config = dict(
    num_hidden_layers=18,
    hidden_size=256,
    num_attention_heads=2,
    num_key_value_heads=2,
    head_dim=128,
    intermediate_size=1024,
    vocab_size=2064,
    hidden_act='squared_relu',
    norm='rmsnorm',
    norm_place='pre',
    norm_eps=1e-05,
    positions='rope',
    rope_theta=10000.0,
    rope_fraction=1.0,
    qk_norm=True,
    attn_scale=0.109,
    bias='none',
    tie_word_embeddings=False,
    parallel_block=False,
    extras=['capped logits'],
    init='uniform',
    init_std_qkv=0.0425,
    init_std_o=0.0,
    init_std_up=0.0425,
    init_std_down=0.0,
    optimizer='adamw',
    learning_rate=0.00157,
    lr_mult_qkv=0.4,
    beta1=0.9,
    beta2=0.98,
    lr_head=0.00541,
    warmup_steps=251,
    schedule='cos',
    final_lr_fraction=0.1,
    batch_tokens=32768,
    max_seq_len=1024,
    doc_mask=True,
    train_tokens=369100000,
    max_steps=11265,
    dataset='wikipedia_en',
)
MLP neurons of a small language model. Each row is named by its layer, matrix (up: input weights; down: output weights) and neuron, and shows model dimensions 128-223. Each number is 128 + 32 x the weight over its row's rms, rounded and kept within 0 to 255.
After each neuron's rows, "fires after" lists the tokens most often just before its 100 highest values on Wikipedia text that the model never trained on.

L10.up319 [168 157 105 115 151 122 133 132 149 192  88 137 128 159 149 135 134 107  91  92  83 154 196 128 113 124 139 193 150 148 196 119 149 184 108  97  68  63 168 111 135 116 154 154 134 142  90  89 127  93 107 153 177 151 100 116 123 161 122 184 148 123 143 120 132 163 177 125 107 140 183 207 155 128 189 125 112 155 118 131 112 156 100 106  75 133 125 108 148 103 110  95 176  80 137 142]
L10.down319 [102 157 204 133 113 143 154 106 169  89 142 137 100  85 105 106 154 137 160 154 174 126 138  91 102 152 161 125 115 188 120 151 140 140  91 137  97 139  89 151  88 187 154 146 171  84 109 116 160 123  73 152 102  93 135 123 118 164 133 197  64 166 135 157 134 150 108 220  73 154 135 104 211  83 117 148 141  70 123 153 115 133 137 130 123  96  98  98 187 146  96 104  87 150 186  63]
fires after: "|", "==", "\n", "===", " ", "-"

L10.up433 [174 166 144 126 139 135 174 209 122 153 184  85 121 190 107 220 158 149 106 119 125 165 192 160 134 146 112 142  80 116 139 128 140 132 122 100 128 125 132  95 128  97 122 105 144 167 190  91 105 146 134 177 158 168 117 126 101 101 117 127 150  73  94  93 165 175 133 105 172 178 117 132 134 109 132 165  66  68 123 152 144 154 155  52 132 184 169 174 173 141 160 165 128 126  93 209]
L10.down433 [ 56 144 152 164  69  85  52 123 141 123 114 169  86  99 123 171  99 103  77  88 126 123 120 105 153 140 142  90 138  76  85 114 190  89 134 105 106 154  99  87 133  91  87 147 101 103 150  86 129 183 124  62 170  98 166 118 160 145 133 150 116 109  98  91 170 126 104 140  89 145 133 162 129 172 168  99  66 114 113 107 146 121 155 112  98 104  49  62 133 133 142 185 132 171 168 155]
fires after: " D", " d", " O", "o"

L14.up679 [161 102 132 125 152 154 103  79 107 165 168 169 129 101 125 139  97 108 107  82 170 122 134 182  75 145 124 133 101 188 110 163 166 152 131 150 147  91 211  65 115 102 155 145 185 146 133 149  71 140  98 125 136 178 143  91 112 182 196 115 137 116  86 109 122 140 173 106 165 141 151 180 170  81 124 158  82 147  96 125 130 132  84 108  67 125  95 135 131 136 133  90 121 110  98 106]
L14.down679 [148 174 186 127 118 152  97 181 104 101 156  83 145 142  70 163  87  67 119  98 155  75 100 164 132 109 108 110 155 102 123 135 113 146 147 128 143 155 151 112 133 122  53 204 151 152  95 145  71 138 147 209 152 102 127 146 230 106 151 160 106 106 150  85 132 138 126 141 141 125  99  84 148 140 107 141 160 136 116 125 121 143 124 114 152  48 140 164 108 193  66  97 108  38 131  97]
fires after: " |\n", "\n", "|---|\n", ":\n", "|---|---|\n", "|\n"

L12.up1023 [176 153 186 103 115 154 168 103 156 131  95 162 144 157 133  93 181 139 106 125 128 169 106 160 100 123 146  88  94 148 125 128 115 120 150  52 112 125 132 102 109 122 136 167  78 130 171 200 129  55  60 226 129 182 136 145 124 133 103 117  84 135 137  96 107 140 139 145 100 159 125 142 126 130 164 125 128  71 191 139 106 114 175 134 145 154 114 109 171 131  75 121  99 133 121 153]
L12.down1023 [ 92 115 139  81 140 117 168 159 157  66 141 135  85 111  68 117 111 171  66 164 130 183 133 201  85 165 160 142  78 145 166 190 116  92 165 144 143 167 173 112  99 128 119 133 154 163 166 123 114 134  82 165 148 129 152 159 177 112 141 155 184  97  83 166 117 132  47 100 122 144 122 209  98 208 129 104 132 177 162 134  76 161 153 109 123 126 155 165 145 184 167 103 171 190 102 105]
fires after: " T", " B", "at", "he", " W", " t"

L10.up497 [125  89 180  93 110 160 165 144 131 114 154 109 117 112 139 114 138 170 100 112 173 139 133 113 164 189  81  79  66 165 100 137 157 117 113 102 154  40 119 144 141 120  72  92 174 195 154 147 110 141 113 164 105 167 111  97  98 114 110 131 134  93 124 151 116  74 153 138 149 134 149 131 149  57 138 104 133 157  65 100  94 132  97 139 156 200 226 176 159 122 163 120 106 144 138 104]
L10.down497 [123 138 195 155 128 137 148  94 128  98 213  83 164 122 168 112  98 122 113 179  88 118  67 140 103 128 122 111 130  95 118  96  92  81 104 161 167 106 128 122  96 121 154  68 175 155 136 115 119 133  92 131 111  51  66 132 153 145 101 133 141 121  83 119 150 163 168  94 108 116 223 156  83 122 117 174 108 172 134 106 135  91 104 148 158 172 204 129 115 158 119 137 127 108 112 126]
fires after: ".\n\n", "\n\n", " |\n\n"

L10.up376 [177 125 191 115 113 181 131 141  57 171 114 181 119 108 138  94 163 133 178 133 180 161 156 115 105 139 118 152 112 226 132 102 132 108 100 177 105  78 125 146 137 127 145 143 129 112 127 195 133 137 105 172 122 144 150 136  81 129 172 112 131 101 165 159 122 124 141 140 108 129 106 153 159 117 182 104 114  74 113  98 183  98 123  78 172 146 118 118 108  79  86 147 118 115  72 115]
L10.down376 [100 115 172 113  84 135 112 118 147  88 158 123 128 154 152 135  83  65 100 182 143 103 124 113 103 123 139 132  46 120  82 116 160  68 165 173 121 118  98 172 127 127  74 171 104 147 130 133 113 106  89 117 127 119 121 132 155 143 116 194 129  51 124 100 113  90 118  83 129 158 113 134 141  93 111 104 121 143 170 132 154 154  87 135  81 130 121 146 206  90 149 126 160 154 178 180]
fires after: " t", " Sh", " T", " sh", "t"

L8.up982 [100 151 141  55 143 154 104 160  91 150 140 197 102  80 150 111  79 101 106  80 121 162 147 187 102 116  53 159 157 139 129  79 166 205 136 182 146 116 182 113 150 105 129 128 112 156 114 165 168 107  79 138 166 152 147 142 132 149  96 112 136  81  78 123 148 151 154 132 178 168 127  59 154 132 174  86 164 122 130 107 118 155 124 124 147  82 143 109 126 130 135 136 134 121 119  91]
L8.down982 [152 164 162 155  73 131  84 131 177 117 106 107 183 109  96 118 180 142 178 101 132 172 107 122 194 146 176 124 147  82 149 121 117 156  61 110 135 162 116 134 118 184 157 103  82 163  34 134 191 168  99  60 134 152 141 125 169 128 139 123  78 135 107 172 133 119  79 120 136 119 116  81 147 162 156 117 138  94 107 160 123 115 138 116  70 158 136  96 126 135 167 127 145 162 126 168]
fires after: " in", " In"

L9.up850 [119  77 140 110 137 193 145  97  70  93 170 173 104 172 178 139 122 151 132 112 187 163 156 187 110 125 145 128  61 153 168 153 132 138 167 119 153 138 166 133 130  66 129  96 129 134 163 119 155 110 122 150 127 108 169 141  99 144 120 199 175 135 117 160 153  82 146 150 128 149 111  96 134  88 185 165 122 107 155 106  71 109 182 127 166 106 131 154 135 119 118 122 126  99 149 151]
L9.down850 [103 185 162 167  94 107 164 145 104 157 148 135 116 101 136  95 112 107 116 104 155 164 199 153 147 140 140 108 150 102 137 112 136 155 149 121 120 150 165 118 124 132 105 126  97 137 167  91 131 130 119  97 158  75 179 135  94 185 194 156 118  90 108 109 203 105 152 122  98 173 180 169 207  97 120 133 149 101 135 141 129 153  99 170  69 214 108 165 127 176 118 147 139 146 138 102]
fires after: " w", "u", "w", " st", "he"

L10.up873 [142 160 104 134 115 186 129 116 138 165 152 146  82  98 108 137 132 143 128  85 131 152 144 102 162 143 146  80 160 167 111  98 105 139  25 126  92 157 174 113 135 107  98 123 181 117 129 173 135 160 109 156 112 166 132 162 146  59 165 151  97 175  82 118  54 121 157 121 169 138  75 190 129 128 153 163 117 101 151 106 154 151 159  86  72 145 150 106 158 120 106 149 102 128  92 118]
L10.down873 [119 156 166 168 153 105  99  75 191 115 146  79  94 112 115 114 114 136 136 155  80  83 129 171 139  96 147 119 166  57 105  98 130  81 136 115 157 174 100  76  69 173 136 185  95 146 166 100 133  83 137 164 117 107 181 159 150 123  69 119 175 127 137 101 204 145 111 165 182 109 246 124 135 131  81 146  58 109 103 119 167 102 135 165 141 126 180 144  80 158  67  76  93 148 124 121]
fires after: " |\n", "\n", ")\n"

L8.up329 [124 156 140 103 127  97 124 104 135 162 122 186 149 190 187  91 128  87 163 153 178 146 182  71 177 182 129 126 139 140 166  95 196 124 131  53 115  90 197 116 148 119 178 103 113  91  99 104 154  92  46 140  82 224  81 125  94  94 104 169 135 170 171 100 166 160 134 124 144 143 162 129 158  88 193 111  95 114 156  98 150 123 102 152 102 135 140  72 148  80  87 122 142 102 117  62]
L8.down329 [120 184 126 156  92 143 141  98 171  68 172 100  98 126 116 150 119 164 129 133 113  98  74 109 163 164  53 154  85 164 123 102 160 100 175 170 106 146  76 111  93 166 153 159 156  66  56 140 106 124 166 175  54 158 129 110 111 125  93 147 156 171 128 163 119 172 149 157 170 212 176 157 104  95  99 143  54 148 116 121 111 112  67 143 120 120  96 127 129 160 120 120 116 181 165 134]
fires after: "==", "===", "\n\n", " |\n", ")\n\n"

L8.up809 [147  60 164 111 127 114  88 141 122 155 151 143 146 113 155 140  74  99 126 122 121 149  86 102 154  85 144  93 115 129 133 155 149 146 147 189 101  84 170 100 143 123 149 113 158 151 119 133  77 151 189 158 155 148 118 132  70 167 151 128  93 143 125 125 149 111 156 107 128 101 115 162 141 127 146 107  87 179 144 167  63 142  57 142 122 181 135  95 106 134 134 156 132  82  75  84]
L8.down809 [128  90  89 128 111 131 114 115 169 122 153  83 128  88  85 174 133 128 170 154 112 165 106  96 108 139 192 181 121 143 136  44 145 146  94 167 162 162 109  89 155 165 118 174  77  87  88 130 121 163  98 109 120 178 126  82  91 147 101 160  97 100  78 122 107 131 118 140 132 109 202 158 143 125  89 138 147 127 135  94  82 136 163 137 153 110  73 156 145 161 165 135 120 108 169 147]
fires after: "\n", " inter", " the", ")\n", " in", " per"

L8.up916 [166  34 167 131  97 117 143 157  90 192  91 157 183 114 143 171  70 110 101 126  94 135 163 150 105 167 124 104 135 190 136 172 143 177 118 143 162 119 110 118 146 161  88 137 122 158 180 128  66 131 153 139 152 154  82 123 126 186 145 142 138 145 115 142 142 156 179 169  96  91 118 173 171 123 138 134 107 174 150  62  79 164 143 108  83 157 152  89  54 179 185  75 119  84  78 130]
L8.down916 [113  65  78 135 149 171 139 162 112 113 114 170  85 144  51 108 108 106 129 148 100 174 125 120  83 121 146 136 131 105 126 147 164 180 144 135 118 149  69 171 175 142 156 143 109  79  80  72 123 143 128 136 100 122 109 164 143 129 186 151 159  39 103 164 120 139 108 113 110  99 176 104 139 112  90 142 107 145  71 117 130  99 176 151 100  99 155 185  95 144 116  73 113 134 128 128]
fires after: "\n", "==\n", " in", ")\n", " ===\n", " of"

L7.up892 [163 164 137 103 146 140 152 108 118 191  68 184 136 150 144 141 121 129  99  68 130 129 153 162 146 108  90 112  55 133  94 146 171 107 110 128 104 140 193 140 134 119 110  90 165 157 196 115 149 160 109 148  95 177 109 179 166  95 152 131 123 185 124 161 160 146 125  84 132 150 104  97 158  97 148 154 153 137  90 128 114 145  94 140 146 170 132 100 121 127  82 107 118 152 141 173]
L7.down892 [ 94 174 180  95 151 159 123 176 144 130 209 102 120 159 114 103 123 156 132 111 141 144  75 152 140 133 148  99 161 139  86 196 111 119 159 208 129 114 121 124 140  98 158 175 137 149  85 157 142 115 156 131 111  99 157 189 165 116 117 168 140 103 118 166 140 158 102 134 148 118 148 129 147 175 129 129 111 175 140  94 148 103  80 113  80  56 110 155 110 185 157 159 179 144 133 200]
fires after: " t", " T", "T"

L8.up337 [169 120  76  56 178  74 143 146 107 113 138 133 178  58 115  88 121 133  44 118 121 155 110 135 121 140  99 117 131  87 111 110 108 181 155 131 116  76 137 105 149 150  86  58  86 132 155 138 123 131 100 127 141 112 105 103 177 151 102 171 105 145 156 158 149 119 135 128 132 105 111 114 151 151 199 108 122 133 121 116 123 133 132 112 151 129 107 122 117  76 137 195 125 136 123 131]
L8.down337 [136 155 144  83  93  75  99 101 202 142 124 125 113 114  94 136 166  82 156 121 180  66  94  71 128 129 184 123  89 121  87 161  95 182 131 186 154 140 154 103 173 114 138 126  92 149 120  79 110 128  87 126 175 157 124 133 147 118 118 107 120  93 170 163 164 101 159 154  95 111 127 138 118 148 138 112 146 104  69 137 121 105 215 144 157 111 128 108 102 165 102 131 140 135 165 169]
fires after: " in", " In", "In", "ri"

L7.up579 [144  55 158 120 202 127 131  89  78 140 139 155  67 158 128  72 139 147 152 148 184 135 142 105 149 116 136 115 135 183 115 142 157 120 143 156 125  88 149  99 149  90 139 139  86  92 143 168  91  52  37 123 142 133 148 146 161 118  73 100 178 140 118 106 119 132 163 155 149 110 142 101 141 129 117 169 117 104 162 116 149 129 113  57 159 134  97  89 123 110 104 128 139 144 106 125]
L7.down579 [104 155  92 142 123 155 173 182 182  85  86  91 138 108 112 124 164 172 141 174  67 142 147 118 143 114 120 115 128 154 112 124 104  95 137 127 145 145 107  82 108 134  70  93 132 147  85 110 152  89 187 140  90 162 182 176 160 121  89 154 176 108 133 140 125 146 143 124 140 171 135 113 124 174 124 171 188 140  54  37 139 147 134  59 125  61 123  85  62 113 135 174 126 128 107 156]
fires after: " |\n", "\n"

L7.up826 [122 100 243 125 103 180 161 135 145 156 139  83  82 116 120 104  58 160 115 183 119 132 137 117 119 199 141 151 101 205  91  95 140 144 110 157 119 133 126 103 118 117 144  96 169 176 128 149 154 126 163  90 103 163  97 109 144 147 118 115 150 165 101 121 181 111 173 149 136  96 138 199 128 147 131 128 162 152 149 124  84 151  90 143 100 212 184  92 139 110 125  91 103 104 125 114]
L7.down826 [ 88 166 144 126  90 167 162 120 214 105 172  97 118 135  76 134 111 138 181 116 107 115 123 160 147  88 139 115 167 102  76 103  80 115 141 138 136 141 120  89 122 190 127 143 132 113 123 123 134  91 117 145 103  97 116 123 172  56 151 136 138 136 175 162 138 169 132 171 153 122 194 134 146 150  80 164 174 102 100  35 111 158 170 131 131  98 145 133  59 158 132 100 155 136 152 111]
fires after: "\n", ")\n"

L10.up721 [203 104 130 124 101 121 128 155  93 246 162 142 122 128 176 167 186 144 122 173 129 147 197 152 130 140 130 112  55 128 103 121 163 120  83  98 112  90 109 127 148 104 127  60 169 134 176 118  87 117 105 118  82 149 119 112 116 135 125 127 123 124 128 143 136 138 143 161 179 142 109 167 146  84 150 183 100 129 133 150 128 158 161  34 101 119  90 136 134 149 138 108 143 174  93 158]
L10.down721 [141 124 103 121 104  52  87 187  94 103 119 125  96 134 116 106 146 145 110 150 172  97 111 105 144 127 163 144  85 145 106 132 115 179 138 108 171 107  73 135 120 138 116 140 103 121 135 102 132 185  86  85 157 139 126 158 198  81 149 120  95 125 117 128 131 168 145 132 129  80 129 104 164 129 135  94 107 130  97 141 170 130 137 138  87 173  81 119 113 150 139 145  71 180 131 110]
fires after: " d", " D", "y", "ip", " follow", "d"

L8.up771 [ 93 123 182  61  84 125 142 200 123  92 110  94 133  90 147 116  84 160 164 113 181 149 156 120 149 165 111  65 108 191 157 133 139 117  45 125 120  84 164 103 155 134 136 130 158 102 174 106  82 122  80 162 126 112 131 157 151 155  99 145 122 133  86 135 126 101 116 141 138 122 134 150 149 144 108 119 114 158  77 141  91 148 153 135  76 176 195 127 124 168 143 134  98 160  63 115]
L8.down771 [100 169 128 127 168 151  84 113 134 138 109 148 193 154  73 151 109 133 149 149 123 115 131 159 147 110 148 142 176 146 125 164 139  99 126 110 163 119 144 142  81 122 102  89 172 176  70 161  95  87 126 144 157 101 113  87 122 151  97 175  96 189 110  88  88 117  68 149 152  62 138 116 118 114 145 170 148 137 131 145 111 102 167 129 150 135 124  71  83 115 143  86 129 107 170 152]
fires after: " K", " D", " S", " V", " v"

L10.up672 [106  63 139 143 148 140 131 131 122 169 103 138 116 137 206 142 142 112 105 177 128 138 144 169 113 145 154 167 103 130 100  57 176 176 100 131 148  73 153 101 115  61  98  88 136 148 114 157 145 142 108 130 105 149 162 135  74 153 148 167 122  99  81 102 153 112 120  80 117 119 134 130 145 174 164 216  72 140 120 163 146 190  97 142 156 121 104  72 147 164 107  98 119 104 141 105]
L10.down672 [139  81 111 111  66 112  71 184  99 169 148 119 130 139 100 169 116  96 136 157 154 196 133 133 193 125 121 122 197 109 104 145  75 150 148  82 110 121  98 205  94 207 153 149 125 181 114  98 112 142 168 160 117  98 154 135  70  98 164 121 137 147 123 108 153  85 105 154 128 126  71 141 158 157 145 112 127  83 154 119 122 115  86  62  93 155  88 121  89 204 135 140 108  67 140 170]
fires after: " un", "-", " Pre", " \"", " pre", " down"

L9.up424 [219  85 104 132 153 160 133 136 142 131 111 162 105 121 147 145 136 137 170 153 110 179 115 192 103 166 137 127  81 187 128 129 102 133 131 114 114 122 150  87 146 126 102  83 138 104 133 168 111 152 150 145 113  86 109  65  56  92 159 101 129 121 143 168 125  82 171 121 124 188  85 158 149 138 135 115 164 138 131 119 122 110 121 100 152 165 166 119  94 183  99 170 101  93  74 183]
L9.down424 [100  69 170 119 141 121  73 151 103 146 178 148 104 113 110  60  82 187 120 107 142  88 111 125 176 124 104 107  75  91 163 130 148 133 111 110 109  93 161 137 121 128 126  98  70  91 145 135 106 137 125 137 134 154 112 156 166 101  86 130  83 130  92 132 127  92 129 180 154 150 111 150 145 122 107 133 121 107  86 161 128  75  92 129  73 153 138 103 183  84 127  77 123 126 170 134]
fires after: " sh", " Sh", " W", " st", "ro", " St"

L9.up813 [153 140 153  65 136 136 138 190 148 105 190  71 152 120  99 117  86 193  92 141 117 165 142 160 159 146 113 115 111 176 108 115 103 205  90  73 115 109 121 102 129  78 130  97 160 130 161 140  87 168 114  94 166 209 127 170 166 161 125 156 120 128 112 123 143  69 150 162 104 151 172  99 125 109 179  67 111 171  83  49 131 149 116  85 106 110 217 161 163 145 131  96 162 144  78 139]
L9.down813 [ 80 108 125 118 186 119 140 169 168 147 101 127 168  67 127  96 110 143 128 162 174 146 135 170 146 133 100 195 149 104 129 135  85 192 150 172 155 132 146 163 126 158  83 161 173 206 142 121 104 107 143  92  86 148 140  62 111 110 195 198 107  41 124 131  95 117 106 113 117 151 159  80 203  61 100 134 135 100 199 176 157 144  89 148 175  69 112 179 134 145 137 110 139 124  89 126]
fires after: " K", " D", " P", " p", " k", "a"

L14.up123 [143 130 173 105 178 124 138 133 120 102 169 113  90 125 112  94 104 108  86  96 117 185 118 147  85 136 136 119 107 177 154 139 117 156  95  79 115 132 206 160 162  96 128 150 107  71 124  96 144 176  86 109 151 135 134 109  88 169  93 173 156  81 127  92 191 144 148 103 185 189 117 115 137  85 187 121 113 133 181 128  62  59 119  84 143 154 124 104 152 144 112 165  96  67 133 132]
L14.down123 [ 63 104 122  95 111 131 109 148 110 162 177 124 134 108 213 135 146 117 167 115 112 136 145  74 121 134 152 172 154 119 161 127 121 114 185 133 146 164 114  82 136 182  51 155  88 120  90 138  66 123 166 112 100 156 121  71  82 126 118  98 132 126  74 203 125 150 103 128  86 167 112 115 114 143 115 114  90 150 129 128 127  70  89 147 146 124  98 141  67  94 112 152 125 121 160 145]
fires after: " sp", " pro", " def", " Sp", "ro", " V"

L9.up685 [109 164 114  91  89 173 128 155  94 130 166 135 116 127 129 141 105 108 118 129 143 168 140 171  88 138 135  81  37 211 112 171 168 113  66 152  92 156 149 125 177  83  89 144 160  66 147 123  82 124  61 103 143 168 140  63  77 176 136 158 159 113 140 170 140  81 144 167 159  97 117 116 143 139 162 150 144  84 145  87 149  83 154 113 169  95 180 124 199 123 121 126  92  67  84 143]
L9.down685 [ 51 109 112 179  93 100 138 201 143  67  89  92 202  54  99 121 127 175 141 150 101 123 132 151  94  65 164 137 156 187 110 157  70 176 199 171  39 112 113  83  80 173 147 136  93 107 119 158 132 155 124 195  78 143 114 122 145  87 109  84 139 128 147 198 135 117  89 127 197 122  97 111 105  84 128  69  99 129 133 121 101 101 114 164  93 187  98 132  88 110 105 169 128 163 121 150]
fires after: " sp", " K", " Sp", "b", " k", " f"

L14.up671 [101 152 117  88 132 184  81 129 114 100 118 134 101 115 127 164 112 190 131 104 101 162  86 165 112  92 120 125 108 123 144 115 104 122 120 160 120 155 158 147 169 113  95 173 110  66 123 127  66 179  72 126 149 128  89  92 140  58  53 178 134 171  84  77 148 100 161 124 126 150 142  80 147 128 152 181 141 133 149 119  72  98  82 103 178 169 120 109 118 161 158  88 142 126 114 151]
L14.down671 [111  72 124 101 128 166 129 162 164 148 138 134 185 155 125 185 132 115  70 170 125 119 137  87 133 112 157 126 144 189 118 107 126  72  66 142 128 120 139 134 143 128 120 173 120 148  45 161  78 169 219  92  88 130 104 120 132 174 123  74 149 125 129 158 112 179 143 142 119 125 174 139 161 152 121  90 155 115 142 118 142 118 135 188 176 147 115 111 138 182 164 108 159 152  97 134]
fires after: " sp", " b", " w", " s", " c", " def"

L9.up252 [161 127 168 129 207 124 133 123 103 199 125 154 136  84 174 168 152 155 129 131 163 139 183 101 159 143  81 169  73 122 202 129 133 142 131  90 118  95 176 117 129 101 143  80 128 116 131  94 180  82 155 158 138 172 103 120 116 141  92 192 128 142 160 106 168 170 149 122 154  67 138  93 160 124 183 146 123 178 185 160 123 111 101 154  98 161 225 103 127 143 102 134  90 117  97  73]
L9.down252 [164 132 110 128 134 126 102  96 164  50 158 166 110 114 110 115 159 133 136 156 168 124  66  90 125 140 110 125 113 134  64 142 164 105 118 163 145 123 142 156  92 203 117 162 137 141 126  50  59 114 115 117  87 121  84  99 212 141 154 150 129 130 149  81 119 114  78 171 153 154 167 156 123  94 147 138 148 121 103 137 168 116 126 153 150 126 139  77 112 146 125  86  98 135  99  83]
fires after: "==", " s", "===", "|", "-", " |"

L7.up88 [ 84 110 166  76 133 163 178 173 133 150 135  96  29 110 143 120 122 188 148 169 109 126 164 111 106 114 104 115 108 197 147 118 186 154 101 113 134  55 123 144 142 104 112  95 181 165 133 113  79 175 107 140  70 160 188  75  84  86 126 162 184 158 139 144  95 116 177  88 151 101 127 162 146 146 141 127 127 173 110 111 129 139  77 100  96 165 165 124 172 156 160  86  88 129 118 148]
L7.down88 [177 180 144 147 158 145 160 120 131 142 195 103 140  98 149 138 120  83 129 137 120  69  36 142 122  94 115 112 150  99  50 117 119  42 145 111 166 164 154 120 103 109  91 100 143  63 168 163 157 111 141 135 115  60 107 165 159 119 106 116 117 114 163 171 127 121 145 108 137 124 196 129  69 141  88 137  97 136  76 135 145 138  95 155 202 187 166 124 119 112 126 112 111 152  84 118]
fires after: ".\n\n", "\n\n", " |\n\n"

L8.up590 [162 165 131 104 144 113 126  97 114 148 115 194 134 131 140 151 149 109 115 104 133 159 126 125 130 157 138 126 150 118 113 138 180 140 161  84 144 123 184 132 130 116 146 147  94 170 146 118  77 126  27 146 129 132 100  87  73 114 126 174 146 135 130 140 134  90 151 156 166 114 156  84 150 106 155 123 126 129 117  87 106 100 116 124 163 133 128 113  92 142 172 110 147 160 121 114]
L8.down590 [181 105 121  95 163 140 107  85 173  95 167 153 139 124  54 125 170 102 128 121 175 126  99  96 148 150 179 173 144  62 112 140 134  88 153 138 144 118 125 111 152 123 123 144 152 113  70 142 135 133  76 126 127 155 126 107 147  93  90 113 152 143 198  91  88 123 167 146 114  78 143 139  77 119 145 169  87  95 111  79 189 123 108 106 130 115 121 146 142 150  79  95 115 166 129 184]
fires after: " In", "In", " in"

L8.up300 [155  69  71 145 181 143 137  86 111 149 149 178 174 114 140 126 207 110 105 120 128 149 147 147 134 143 148 113 170 150 131 129 138 161 113 179 150 132 136 106 140 161 125  83  90 132 154 114 150 124 127 113 148 113 123 133 145 138 115 198  73  69 119 116 134 133 100 139 140 140 135 135 161 139 160 103 207 110 120 154 111 164 140 124 149 192 148 110 172 160 134 139 144 134 143  88]
L8.down300 [105 159 156  76 127  46  86 121 146 117 127  67  41  81  79  79 140 144 138  91 135 157 102  94 134 116 183 139 159  82 121 121 112 177 108 126 175  88  92  98 157 109  76 150 116 107 146  95 141  92 117 143 124 142 189 133 110 106 130 166 172  70  99 131 150 110 137  58 122 172  98 146 200 114 151 164  97 141 156  87  78 139 169 177 149 111  86 102 129 114 170  97  76 131 111  93]
fires after: " in", "In", " the", " In"

L7.up855 [122 111 109 148 202 124 174 114 105 182  98 223 155 167 112 141 112 148 132 114 151 145 118 133  68 101 109 168 120 107 108 153 134 196 121 139 125 105  93 132 143 118 116 149 141  83 102 117 153 156 136 101 127 138 111 105  72  97 129 147 129 145  82 185 125 154 128  97 143 143 174 114 155  63 149  86 143 103 100  96 131 195 113  40  78 112 133 134 129 124 142 108  88 166 134 109]
L7.down855 [155 149 112 113 122 105 145 144 107 146 179 129 144  89  99 139 129  76 195 160 194 128 166 177 142 168 129 116  83  88 181  83 110 123 173  93  76 112 116 165 128 160 121 133 123 150 152 153  95 100  90  68 134 121 162 129 144 150 154 126 104 101 152 159 135 137  95  88 188 151 107 194 199 140  71  97 160  62 162 131 113 110 173 148 158 163 171 110 141 187 157 142 115 157 135 140]
fires after: " |", ";"

L9.up876 [219  87 149 103 118 132 161 124 129 108 145 114  77 193 125 158 139 189 106  97 143 150 158 124 118 112 142 139  42 190 117  75  89 105 164  63 151 103 139 118 131  87 122 113 179 167  86 141 158  89  48 187 157 144 178 148 159 110 109 184 157 122 103 145  80 164 136 141 122 167 134  91 134 112 201 195 104 136 151 145 118 102 174  98 138 163 153  68 137 139 131 105 148 105 185 137]
L9.down876 [ 39 127 158 186 144 112 154  40 110 123 118 108 155  89 136 119  80 147 151 163 100 188 123 157 124  89 128 115 176 109 142  89  97  90 172 157 108 145 138 130 126 186 185 151 139 125  90 104 106  95 135 140 116 110 231 192 158 130  99 169 138 174 112 188 161  97 145 100 144 142 109 136 119 141 163 138 157 111 110 131 146 103 121 194 124 147 100 143 112  97 143  66 100 150 160 141]
fires after: " w", " f", "iv", "w", "ap", " St"

L8.up1001 [135  51 177 136 142 120 138 155 132 140  94  89  94 123 109 155 175 122 150 170  96 163  96 122 105  91  79 116  97 146  89  73 157 114 105 129 101 111 145  91 122 122 122  89 129  74 111  93 123 135  75 146 197  83 170 107 116 171  85 144 153  51 103 157 113 146 127 154 105  85 185 172 125 200 128 159  84 139 140 155 113 198 145 142 157 148 129 109 179 131 165 132 131  70  98  97]
L8.down1001 [214 140 116 111  85 106  71 182  52 123 120 150 121 180  57 128 158  61 136 139 180 115  98 155 136 127 108 103 150 167  95  95 193 123 114 122 104 109  75 119 121 136 123 137 134 113  69 107 160 131 161 116 153 159 124 137 142 140 211 137 121 170 160  50 140 133  77 147 115  98 126 160 126 121 115 143  96 126 101 163  84 127 140 132 115 178 154 110  97 208 191 183  93 160 186 166]
fires after: " pre", " Pre", "re", " al", " l", " c"

L9.up987 [119 146 198 145  81 135 154 156 115 205  93 147 119 149 112 149 125 124  76 171 148 161 127 122  95 129  90 170 112 126 119 107 189 174 101 124 175 117 136 145 160  61  64 159 162  87 118  98  86 122 129 120 115 127  95 102  92 131 157 178 148 173 137 109  99 153 194 148 183 154 189 142 146 158 145 164  54  71  80 116 135 144  59  72 122 116 108 132 116 146 134  82 108  97  97 120]
L9.down987 [ 74 114 124 115 170 112  94 121 118 118  59 101 132  95  79 143  59 138 161 134 168 156 111 148 111 102 119 131 143 128 138 101  63 126 113  99 119 129  99 138 177 196 183 182 195 152 132 122 107  95 208 109 105  84 110 124 182 114 160 152 138 122 103  78 119 164  89 150 104 163 147 122 241 102 134 116 162  79 111  96  84 157 170 178 111 125 134  91  73 128 167 138  82  45 128 161]
fires after: "\n", " |", ":\n"